config.yaml
n_head: 3
n_kv_head: 3
d_mlp: 2048
qk_norm: false
bias: "all"
tie_embeddings: true
lr_mult_up: 0.914
lr_head: 0.00882
warmup_steps: 200
schedule: "wsd"
MLP neurons of a small language model. Each row is named by its layer, matrix (up: input weights) and neuron, and shows model dimensions 357-420. Each number is 50 + 12 x the weight over its row's rms, rounded and kept within 0 to 99.
A block is one neuron, or neurons of one layer that tend to fire together. After each block is what it responds to, as a language model described it from the Wikipedia text at the highest values.

L2.up507:41 68 56 24 45 62 50 40 50 41 31 48 51 57 37 43 45 48 34 36 53 52 60 45 61 48 66 35 41 40 52 32 39 20 78 50 32 40 53 19 42 77 31 49 53 34 53 28 54 29 49 60 42 25 49 68 37 46 49 60 34 53 47 55
L2.up1511:44 56 41 37 43 71 46 69 67 62 18 35 35 51 55 72 50 65 48 56 46 50 59 46 46 49 50 66 24 27 75 50 60 50 51 74 57 74 74 37 43 54 56 70 44 46 73 47 49 77 34 46 61 67 49 57 62 35 21 47 56 46 44 41
L2.up1573:71 50 54 39 26 50 34 48 40 44 65 55 59 55 59 58 49 41 43 70 37 50 83 62 39 39 45 41 35 33 37 55 66 53 70 49 33 48 56 43 14 31 42 31 44 63 45 47 82 65 57 40 52 39 56 43 41 46 48 58 44 51 61 70
L2.up1610:59 58 44 34 56 44 46 58 38 46 46 39 50 55 56 31 44 39 49 57 33 62 57 78 58 35 44 50 54 53 52 47 62 39 65 50 41 43 57 65 55 35 46 62 43 87 43 50 54 52 76 51 46 32 57 49 38 39 62 56 28 49 77 39
Table header cell separators

L3.up85:80 38 40 66 63 37 26 64 39 41 54 58 61 59 62 56 45 70 56 41 50 58 30 38 55 63 60 44 47 45 47 56 55 66 59 66 47 46 44 51 50 47 46 39 53 32 61 42 61 54 32 61 38 24 45 31 73 53 63 31 35 38 47 51
Titles before personal names

L9.up148:50 49 62 76 45 32 50 60 65 31 24 69 49 53 64 62 79 67 41 54 67 49 45 59 49 35 63 45 61 48 28 58 52 64 49 45 40 26 51 42 43 55 49 56 51 54 56 51 49 45 30 72 49 57 40 42 51 62 59 56 41 73 37 61
L9.up519:49 55 39 44 35 32 40 38 38 39 46 76 32 58 58 43 41 55 60 63 49 52 35 46 43 17 38 39 49 54 42 66 44 27 45 47 44 30 40 36 45 80 43 35 31 42 71 37 48 56 48 24 69 50 60 41 55 45 58 53 52 62 51 51
L9.up551:58 42 53 67 54 43 57 41 57 55 44 60 56 61 49 56 66 59 30 49 55 63 47 40 43 44 62 28 37 63 38 39 36 48 79 46 56 64 57 33 79 48 57 54 41 46 41 71 52 51 52 38 44 58 44 50 40 52 55 25 30 57 57 47
L9.up669:51 54 51 60 61 24 53 67 58 43 52 42 49 59 52 46 33 67 45 54 64 49 58 51 35 40 65 60 59 56 62 67 34 72 65 52 49 79 67 67 55 55 69 41 53 34 64 36 33 57 59 74 37 48 54 59 67 50 51 59 46 27 48 49
L9.up752:63 56 54 28 36 46 29 41 70 53 47 35 51 66 43 47 58 69 42 51 52 55 44 51 45 58 57 41 47 44 38 52 38 43 51 53 49 58 57 40 69 54 48 45 47 59 30 49 62 66 53 51 60 50 42 58 51 67 60 36 49 56 37 40
L9.up830:57 65 43 39 34 41 34 43 54 47 53 37 56 55 69 35 40 87 57 61 69 31 42 44 33 79 66 40 25 43 47 69 63 57 72 45 58 57 45 58 52 60 26 60 43 50 34 49 56 56 37 69 42 62 37 38 45 49 27 37 56 34 43 64
L9.up907:62 60 68 54 58 58 61 68 63 46 49 63 47 68 37 31 40 54 57 66 54 68 34 61 35 51 49 43 43 56 33 41 52 58 73 35 76 55 38 41 61 54 48 39 54 47 42 42 48 55 33 54 46 72 60 43 38 54 49 56 56 45 42 58
L9.up1046:54 54 74 39 43 56 34 68 69 51 48 72 61 67 67 40 47 65 57 48 40 48 45 28 68 41 38 41 47 52 51 57 48 42 68 34 60 73 66 47 52 51 58 57 61 58 43 41 37 54 42 58 50 38 50 48 46 46 50 56 51 75 43 56
L9.up1438:70 64 28 69 39 53 48 30 65 73 38 52 47 36 41 59 65 66 35 65 40 58 24 37 27 45 53 47 49 64 71 35 38 65 47 81 74 38 55 60 71 59 57 48 47 28 27 64 52 39 47 54 40 72 70 41 55 50 51 44 33 52 56 48
L9.up1447:40 33 48 37 54 54 32 58 48 30 29 47 32 46 65 45 50 34 48 48 55 41 23 45 53 41 57 52 57 53 71 17 31 48 58 49 52 60 41 59 40 35 39 57 44 55 43 65 63 42 37 48 54 53 48 48 53 61 36 29 49 48 57 41
L9.up1531:47 74 56 39 58 49 63 39 69 50 25 51 56 34 42 48 50 57 61 56 56 36 34 47 49 43 42 45 54 48 61 36 29 42 61 54 56 25 63 54 41 54 41 47 35 55 37 47 43 53 62 77 57 66 40 58 37 67 35 55 51 53 76 49
L9.up1599:34 74 59 52 64 44 46 40 53 52 53 39 53 55 61 57 61 61 41 57 46 69 66 64 47 43 67 48 42 57 50 63 45 45 48 31 52 49 64 50 45 46 57 61 37 80 38 45 33 63 37 37 45 54 59 33 50 78 67 37 44 53 51 55
L9.up1620:45 66 50 63 46 44 39 52 81 58 50 43 55 49 33 57 65 57 68 48 54 72 55 62 43 41 48 61 41 46 38 58 31 48 50 48 45 67 54 50 45 69 53 42 34 36 36 52 73 48 56 57 56 47 34 57 36 49 63 49 58 70 58 42
L9.up1659:39 51 75 25 39 46 36 61 82 67 53 48 52 53 57 68 42 47 44 81 63 52 54 52 67 36 34 53 54 70 67 54 33 42 46 68 44 61 52 57 82 58 60 51 46 35 53 52 41 43 65 50 32 62 37 53 29 45 42 54 50 69 62 69
L9.up1807:42 59 47 76 55 41 21 50 85 54 54 55 45 62 62 74 49 69 55 61 52 37 66 43 32 37 57 36 58 47 64 67 27 63 39 59 53 48 59 44 53 71 60 41 37 60 44 57 56 64 40 68 47 42 54 43 56 56 65 44 35 42 53 61
L9.up1925:59 31 43 55 44 39 48 49 51 56 60 36 42 67 43 48 43 43 73 56 50 52 50 44 50 58 52 25 75 49 48 60 41 44 59 47 47 46 46 37 40 46 57 56 45 71 52 46 46 52 48 61 56 35 28 58 49 54 73 64 47 40 47 30
Token right before a person's name

L2.up451:48 56 59 53 55 60 73 46 41 47 32 64 78 49 44 47 50 62 53 65 53 50 55 66 10 56 64 38 56 51 47 76 51 49 67 50 38 76 61 43 40 57 56 64 79 83 54 40 42 55 58 66 45 79 32 50 34 49 63 32 43 73 51 64
L2.up568:43 56 51 59 61 30 43 42 28 53 54 55 51 36 44 49 43 20 56 49 42 57 75 55 44 64 47 27 59 62 32 62 54 44 64 28 39 63 45 47 46 40 54 48 75 46 55 56 85 49 56 60 57 45 58 50 47 41 50 25 52 44 62 53
L2.up765:43 44 21 47 47 46 55 47 44 33 44 34 35 71 37 53 60 43 60 45 47 54 41 40 43 43 72 40 50 59 53 46 67 31 56 42 35 56 48 26 47 61 33 49 46 55 38 74 50 49 46 93 60 57 40 53 45 34 71 42 56 42 42 17
L2.up1341:47 54 66 13 71 29 54 53 41 44 55 55 49 71 65 55 09 44 55 78 48 66 34 36 32 44 45 47 36 78 37 61 68 47 42 48 59 57 54 53 36 38 72 43 40 45 40 57 52 57 56 68 69 36 48 41 69 43 37 64 43 62 41 25
Final digit of numbers

L9.up253:54 59 66 37 45 55 48 48 62 59 52 71 54 29 53 53 66 65 64 52 49 50 45 42 46 65 44 55 68 40 45 54 47 49 36 48 54 56 57 62 53 57 61 52 42 49 69 48 41 49 55 35 55 67 52 54 57 77 55 57 50 55 45 52
L9.up379:33 29 71 41 46 36 36 44 33 46 56 48 58 75 53 67 44 61 61 49 43 52 41 51 43 77 50 61 53 34 62 52 30 58 55 30 76 61 42 55 50 52 44 45 33 33 70 61 56 53 47 35 52 37 44 29 62 46 30 29 46 44 48 49
L9.up538:50 43 64 47 39 70 37 58 71 53 55 63 55 37 51 45 53 57 74 42 59 36 43 59 42 51 47 40 53 36 80 44 43 37 55 52 60 47 62 49 36 61 35 32 81 50 55 53 25 58 62 58 49 55 60 47 59 48 46 53 57 49 44 44
L9.up541:52 48 57 55 46 39 41 58 71 53 47 61 64 40 36 44 46 59 46 63 36 54 48 45 39 48 60 54 32 76 77 62 42 44 32 43 39 47 37 45 51 68 58 50 36 47 61 56 64 32 63 45 47 45 33 39 59 62 32 63 57 40 39 75
L9.up691:69 56 21 45 57 47 45 74 65 39 48 24 54 35 47 81 57 60 57 55 46 69 62 53 54 53 60 55 50 57 65 30 53 38 39 41 44 73 60 65 44 57 29 38 53 27 67 60 45 41 44 71 38 46 66 60 39 44 58 59 35 67 54 58
L9.up705:65 64 65 59 56 50 55 34 39 77 57 45 43 41 32 58 58 71 60 61 50 34 59 41 48 66 39 53 49 41 62 50 66 31 67 37 50 55 39 56 58 53 33 24 51 67 55 45 45 60 53 66 44 58 47 61 42 53 72 50 33 31 46 29
L9.up710:44 70 66 64 54 62 54 62 70 58 53 62 58 48 66 53 46 70 66 53 56 45 42 58 47 33 42 64 33 38 31 57 51 47 58 53 48 56 46 63 25 59 42 50 51 56 49 73 65 48 47 28 61 46 54 50 38 52 54 47 46 59 48 73
L9.up724:67 76 58 51 57 78 30 40 67 58 69 46 45 72 60 44 64 51 36 50 37 63 62 37 53 65 65 56 72 40 45 42 55 48 53 45 62 65 61 55 44 47 45 33 66 73 70 57 65 59 45 60 54 30 45 42 51 41 50 53 33 40 35 55
L9.up768:37 56 28 31 73 79 56 55 66 32 52 28 69 55 62 32 35 52 45 41 50 56 41 40 40 53 75 64 47 61 20 49 56 60 37 39 51 43 44 37 29 65 51 47 60 59 46 47 36 47 57 58 61 29 48 63 59 56 45 41 43 54 46 42
L9.up810:45 52 44 35 44 62 65 50 63 37 64 45 62 41 63 76 56 66 53 45 53 27 38 69 49 44 48 54 33 29 42 30 45 55 58 40 58 67 68 70 50 34 26 47 55 44 63 59 56 77 49 25 49 65 68 34 49 43 39 25 37 59 44 48
L9.up856:33 53 49 37 66 56 52 21 63 46 45 45 66 61 73 71 42 74 41 64 51 41 28 48 42 49 82 54 70 48 37 68 50 48 65 46 65 70 50 61 38 59 52 53 60 56 40 63 62 55 56 46 62 42 36 54 56 59 54 42 49 54 71 37
L9.up911:46 45 50 56 24 60 45 38 86 40 55 47 59 55 47 33 49 44 45 38 41 57 48 42 44 66 30 52 40 33 51 43 54 42 41 31 52 47 52 40 55 60 50 35 56 63 54 50 54 75 50 46 67 33 46 45 27 70 68 40 57 66 55 52
L9.up952:52 48 65 38 51 61 33 56 79 51 60 42 72 52 42 54 66 70 60 34 36 38 61 54 44 50 57 53 31 60 57 42 28 45 43 65 40 48 36 49 59 64 28 67 66 35 34 56 60 55 56 45 42 49 58 46 56 52 68 64 35 68 53 59
L9.up1231:68 53 58 48 42 56 67 55 26 70 65 57 45 43 32 41 50 37 61 43 61 46 71 58 48 40 43 33 47 35 48 43 43 48 60 32 67 61 53 56 56 68 50 74 19 50 56 40 58 30 62 41 54 71 51 58 46 54 25 58 46 57 50 36
L9.up1913:37 52 62 62 51 32 63 67 45 75 61 60 63 62 52 43 33 48 63 67 78 41 42 75 42 70 20 38 52 49 51 45 47 49 51 58 57 52 49 60 42 42 48 37 25 45 46 61 40 75 58 35 58 48 38 46 33 50 62 68 50 54 55 56
L9.up1957:48 61 49 34 31 52 53 58 46 43 59 46 46 68 59 43 63 43 63 59 76 39 26 33 37 61 45 46 67 69 48 60 72 51 73 58 42 47 52 68 40 56 31 62 63 55 27 49 46 40 37 51 57 41 36 37 57 30 61 43 49 62 53 56
Before place names

L9.up84:57 50 44 65 30 69 44 57 46 65 56 73 78 55 31 43 62 48 66 61 46 43 30 36 49 43 40 56 40 38 61 64 44 50 38 58 53 42 61 52 49 29 41 59 46 40 44 69 55 45 60 26 63 62 47 38 41 55 45 55 44 16 60 37
L9.up187:56 69 54 39 48 60 32 46 35 37 49 60 52 56 46 44 34 51 48 26 38 61 58 60 67 50 41 32 57 52 66 66 72 52 57 51 72 39 55 55 51 44 52 32 35 53 30 65 28 61 63 36 45 54 57 70 48 67 46 52 46 53 58 47
L9.up473:58 57 33 67 57 40 20 57 44 42 58 36 33 58 57 53 66 58 69 57 49 42 36 41 43 71 52 50 46 39 35 51 61 47 65 46 39 57 49 57 47 49 32 38 32 20 35 60 44 64 53 50 44 63 47 50 52 65 57 43 71 55 68 56
L9.up586:47 59 45 47 51 26 66 60 71 80 44 51 68 52 59 44 23 45 65 38 39 51 56 55 65 29 64 35 66 51 21 55 44 42 45 34 48 49 29 46 64 62 37 38 45 36 39 45 53 40 70 35 48 27 75 41 69 50 47 36 29 76 42 45
L9.up703:49 48 50 48 54 60 46 52 27 46 52 43 52 60 53 68 38 54 55 65 65 99 35 77 50 54 53 19 42 73 45 63 47 49 53 45 46 58 53 47 46 56 51 60 56 57 52 54 35 39 49 33 52 44 45 64 47 48 62 50 29 59 52 42
L9.up906:39 45 49 38 27 55 36 39 72 64 50 47 31 55 48 45 48 59 48 49 70 37 67 47 46 47 31 46 36 38 57 33 45 56 68 40 45 45 53 54 51 72 52 63 33 35 50 39 55 43 52 62 56 65 28 60 55 34 23 61 36 58 61 59
L9.up961:31 45 38 40 42 41 45 53 58 54 28 50 50 53 55 36 58 30 52 59 53 45 47 26 15 42 39 47 42 46 52 50 44 55 78 63 46 41 68 49 38 40 49 52 52 63 53 42 74 45 28 58 55 65 54 52 52 74 41 49 54 47 27 56
L9.up1008:36 68 76 64 53 46 49 56 21 25 58 57 51 59 40 39 63 47 46 50 55 55 40 53 50 66 56 47 28 53 77 38 53 68 59 55 36 70 59 33 43 54 34 46 67 37 57 54 57 45 37 25 51 28 59 42 45 63 45 45 39 51 53 57
L9.up1039:62 65 28 39 40 46 41 49 49 57 62 23 50 61 37 60 48 24 55 39 65 56 65 61 51 41 66 54 56 47 27 59 44 19 59 36 49 64 34 33 41 42 55 37 48 62 52 38 56 65 36 52 37 28 50 26 48 52 40 42 54 59 61 44
L9.up1074:57 38 49 53 62 37 43 55 40 65 62 44 57 50 27 58 22 51 26 62 55 52 61 55 29 48 56 54 23 67 42 55 53 52 60 40 55 40 41 53 76 46 47 55 56 33 23 43 54 29 30 30 41 49 47 57 33 41 69 47 36 42 61 57
L9.up1097:40 54 35 52 63 35 50 35 51 29 56 62 45 60 64 48 35 33 56 50 63 73 67 46 60 55 64 64 48 40 65 44 43 23 56 51 45 45 53 43 55 44 24 31 41 36 67 41 50 42 49 56 36 46 44 55 54 57 48 77 46 64 53 51
L9.up1479:59 71 28 56 57 40 54 44 60 43 57 67 51 63 46 44 29 36 50 40 49 52 41 52 43 63 44 56 32 41 34 64 52 73 51 57 51 62 68 60 33 15 58 58 66 64 67 65 72 47 43 49 58 47 55 45 58 65 73 38 32 54 36 51
L9.up1524:58 53 44 53 45 58 52 50 48 43 63 32 55 66 47 52 47 24 39 71 47 61 50 59 42 39 37 52 51 66 70 58 52 63 55 35 40 60 54 59 20 34 46 40 38 54 39 68 51 47 43 26 59 31 54 58 42 38 63 34 55 52 50 51
L9.up1623:47 50 48 42 56 44 47 34 62 46 61 61 51 57 53 53 59 39 64 75 58 66 59 68 41 45 39 31 07 39 35 30 44 45 51 25 49 61 37 52 64 19 40 57 51 55 40 55 56 42 41 53 70 43 46 48 54 39 45 72 62 44 52 50
L9.up1726:38 40 25 31 48 37 70 48 54 49 48 60 42 64 42 55 59 37 57 57 50 47 43 51 25 48 44 47 48 66 31 52 55 39 56 53 51 85 38 49 66 41 62 33 53 77 67 54 72 25 37 36 38 48 41 54 49 68 69 60 61 67 40 35
L9.up1857:44 52 31 48 53 51 51 31 45 36 61 55 57 51 43 63 57 57 67 70 45 55 37 47 49 38 37 38 64 33 38 44 43 68 62 36 48 38 53 48 48 58 72 37 42 36 32 53 51 39 72 49 60 44 49 50 58 49 63 51 51 52 57 28
Leading digit of numbers

L2.up964:60 39 47 55 42 50 39 43 57 36 65 52 33 34 49 49 44 79 40 55 37 41 50 48 58 55 61 31 54 57 56 58 44 60 33 43 51 66 50 70 67 41 51 64 51 58 65 32 50 37 34 48 42 73 35 62 40 39 40 69 43 63 29 39
L2.up1022:47 38 69 61 30 66 45 47 73 55 60 45 51 62 62 23 51 45 50 43 52 41 47 50 58 49 67 53 38 53 56 60 40 39 64 50 35 58 40 64 55 59 36 55 65 54 52 46 67 33 38 58 58 71 31 45 57 53 57 67 52 82 32 54
L2.up1128:53 58 38 65 40 41 36 41 54 52 74 48 22 41 37 55 60 50 39 51 43 51 43 44 40 60 42 39 46 50 55 38 31 57 46 24 40 88 47 43 56 48 25 69 47 47 61 26 67 53 51 39 53 51 53 44 47 59 59 69 38 57 29 46
L2.up1973:53 60 41 45 61 62 59 68 68 34 71 62 62 56 28 49 56 49 43 33 54 49 41 39 44 61 61 41 36 38 47 46 45 53 68 40 32 59 52 55 47 38 53 53 57 52 57 62 66 53 44 55 39 35 43 53 37 31 34 22 25 52 44 43
Location and structure nouns

L9.up399:56 75 48 52 55 40 44 52 39 46 50 46 40 49 59 42 57 49 60 40 67 26 49 38 45 67 41 30 22 38 61 64 34 28 80 49 56 40 44 50 47 48 38 57 37 65 49 43 39 51 68 40 72 33 55 47 53 53 35 28 59 57 45 37
L9.up471:54 33 84 40 34 43 57 56 58 51 58 53 25 53 53 37 50 43 62 39 55 54 48 45 43 59 41 42 55 36 58 54 56 54 63 63 63 45 45 41 66 42 39 58 35 57 35 53 64 69 48 58 46 66 56 52 58 63 46 36 50 45 50 56
L9.up683:46 45 51 30 59 41 63 56 48 19 20 47 43 62 84 53 59 39 54 70 53 50 55 72 48 52 42 52 41 36 30 61 37 47 55 36 50 40 65 26 51 33 43 52 21 48 60 52 44 57 54 74 58 53 48 41 44 79 67 62 52 37 40 42
L9.up938:34 59 32 47 55 37 69 38 55 50 43 37 62 68 51 40 70 64 59 34 50 59 45 68 51 53 48 39 55 60 46 69 38 48 59 56 47 40 59 45 48 46 61 74 66 43 76 48 40 47 24 56 46 31 29 34 57 67 74 54 65 44 43 31
L9.up1028:37 33 67 35 46 48 40 55 60 38 47 63 43 46 67 47 65 45 46 50 60 68 40 64 33 52 58 49 47 33 46 69 43 64 38 53 54 36 50 61 66 58 52 53 56 42 54 53 28 71 59 60 59 53 57 45 69 64 27 56 77 60 71 44
L9.up1255:45 37 58 32 48 39 55 51 67 42 29 54 44 51 66 41 49 30 42 33 51 50 39 55 53 55 51 48 55 43 54 43 53 49 61 57 55 40 45 60 64 55 33 46 32 43 42 39 50 57 48 50 36 43 58 44 66 42 59 74 58 61 35 57
L9.up1290:52 67 28 53 76 36 61 41 44 53 47 42 46 60 50 68 50 59 43 53 45 49 51 48 43 58 46 52 55 46 30 52 27 39 32 73 64 57 38 63 37 77 66 36 39 42 59 45 78 70 34 58 35 46 67 44 69 52 48 40 44 53 60 48
L9.up1483:55 42 40 55 45 47 37 42 42 51 48 54 67 57 47 45 46 49 68 47 50 68 43 42 33 66 52 47 48 45 64 39 39 50 44 54 66 46 38 67 50 46 63 43 46 35 35 50 82 59 47 49 44 35 67 31 54 66 45 47 42 51 59 63
L9.up1527:54 37 41 30 35 49 42 60 49 34 60 56 63 57 50 52 65 39 58 64 41 57 38 44 46 67 23 50 58 37 62 57 66 48 53 25 56 39 59 47 54 58 48 57 66 45 40 55 51 56 30 45 45 32 48 55 39 42 36 38 31 33 41 45
L9.up1593:47 55 12 48 56 33 48 61 41 54 40 31 42 57 46 67 53 58 47 60 55 78 43 54 54 59 63 19 62 31 45 31 72 60 48 55 62 53 68 63 58 33 58 65 41 40 47 46 64 56 46 67 60 46 41 62 63 64 55 48 41 53 64 58
L9.up1594:71 59 51 14 26 75 53 50 70 51 47 43 66 66 52 43 47 50 41 38 56 43 59 53 53 69 43 31 38 37 43 49 45 42 55 07 66 58 33 35 53 38 60 37 40 40 36 32 50 66 63 50 45 50 58 48 34 38 49 29 70 57 38 45
L9.up1675:45 46 51 57 31 69 52 45 48 51 29 33 33 59 58 54 63 56 49 47 42 63 43 70 38 58 44 58 43 41 66 41 59 30 45 58 43 49 53 44 83 35 45 49 37 46 41 48 49 67 65 68 58 51 57 38 50 42 54 71 55 75 51 52
L9.up1866:60 41 33 44 67 51 69 46 17 40 50 57 39 52 69 80 67 29 39 59 54 52 62 77 47 37 32 31 56 35 52 59 48 36 49 59 72 47 47 56 51 33 51 33 41 42 44 67 47 67 60 52 27 65 57 49 42 44 49 66 63 61 60 59
L9.up1934:42 46 55 21 76 56 67 48 48 43 43 48 51 54 52 75 53 61 49 59 47 44 32 62 43 52 46 29 43 44 48 28 30 57 48 30 61 54 25 61 34 53 35 41 33 58 61 59 49 60 62 52 48 51 49 45 63 65 51 50 53 52 40 42
L9.up2030:46 63 39 49 63 61 60 43 39 45 33 35 60 85 57 64 29 32 55 49 85 50 53 65 52 67 45 48 46 43 51 68 71 53 46 63 42 58 40 37 41 59 38 59 62 61 52 61 53 53 45 54 53 48 37 43 80 37 63 52 61 58 45 59
L9.up2041:56 56 57 64 36 45 32 49 57 42 25 38 40 45 53 62 44 49 38 65 36 64 66 78 41 60 48 51 64 48 53 63 41 56 66 41 41 72 45 35 53 54 36 57 30 34 40 34 66 58 40 65 37 62 46 59 40 54 63 55 54 50 42 41
Digits inside multi-digit numbers

L3.up1589:61 46 66 49 37 27 21 54 60 58 70 65 61 17 40 42 51 75 65 51 52 44 42 49 59 66 62 65 37 41 57 42 49 71 51 60 28 67 51 65 38 57 41 37 52 55 45 49 66 33 56 51 29 58 67 78 63 43 56 67 51 55 56 46
Words following place names

L3.up1849:42 89 49 40 63 43 50 57 35 40 39 45 61 40 42 44 51 46 81 49 40 50 54 47 32 59 43 42 43 72 52 62 49 47 44 52 56 65 56 61 69 69 43 55 44 53 57 62 55 65 30 62 47 66 41 59 57 56 57 22 44 54 62 49
Digits after thousands comma

L2.up694:38 31 52 46 55 27 61 54 46 40 33 37 54 69 48 60 48 37 44 35 40 55 64 49 34 24 42 37 52 31 34 52 40 22 39 46 50 60 89 28 49 37 52 46 20 47 65 68 41 34 58 71 65 36 45 62 60 33 52 67 48 70 42 35
L2.up1780:30 66 32 58 49 43 58 40 38 73 46 46 66 56 50 56 56 32 49 31 57 34 41 57 63 37 39 53 33 41 80 39 37 38 37 58 50 49 67 33 36 71 23 44 56 53 43 51 57 65 42 72 33 67 49 62 42 22 63 56 65 49 38 41
L2.up1894:48 41 34 62 43 39 60 44 45 43 39 36 30 65 36 45 49 47 45 63 72 46 52 41 33 51 45 48 40 47 32 40 63 49 59 51 50 46 55 33 48 34 51 44 46 55 29 62 55 43 55 68 50 75 47 34 40 51 43 52 50 60 40 58
L2.up1932:75 19 66 55 55 45 66 53 37 47 65 46 20 56 56 48 26 36 47 34 37 41 38 54 37 58 67 82 61 48 23 63 65 55 36 46 52 56 65 47 40 30 45 44 59 57 33 54 63 30 43 55 50 50 39 61 42 39 64 48 63 39 59 51
Abbreviation and initial pieces

L3.up385:33 53 46 43 41 63 27 55 51 50 54 42 46 62 30 42 44 54 56 53 58 51 51 62 57 40 48 47 52 49 56 42 62 64 40 62 37 56 48 56 70 52 52 61 52 80 57 50 63 56 40 42 34 49 26 54 58 57 46 50 47 57 48 41
Quantity-expecting positions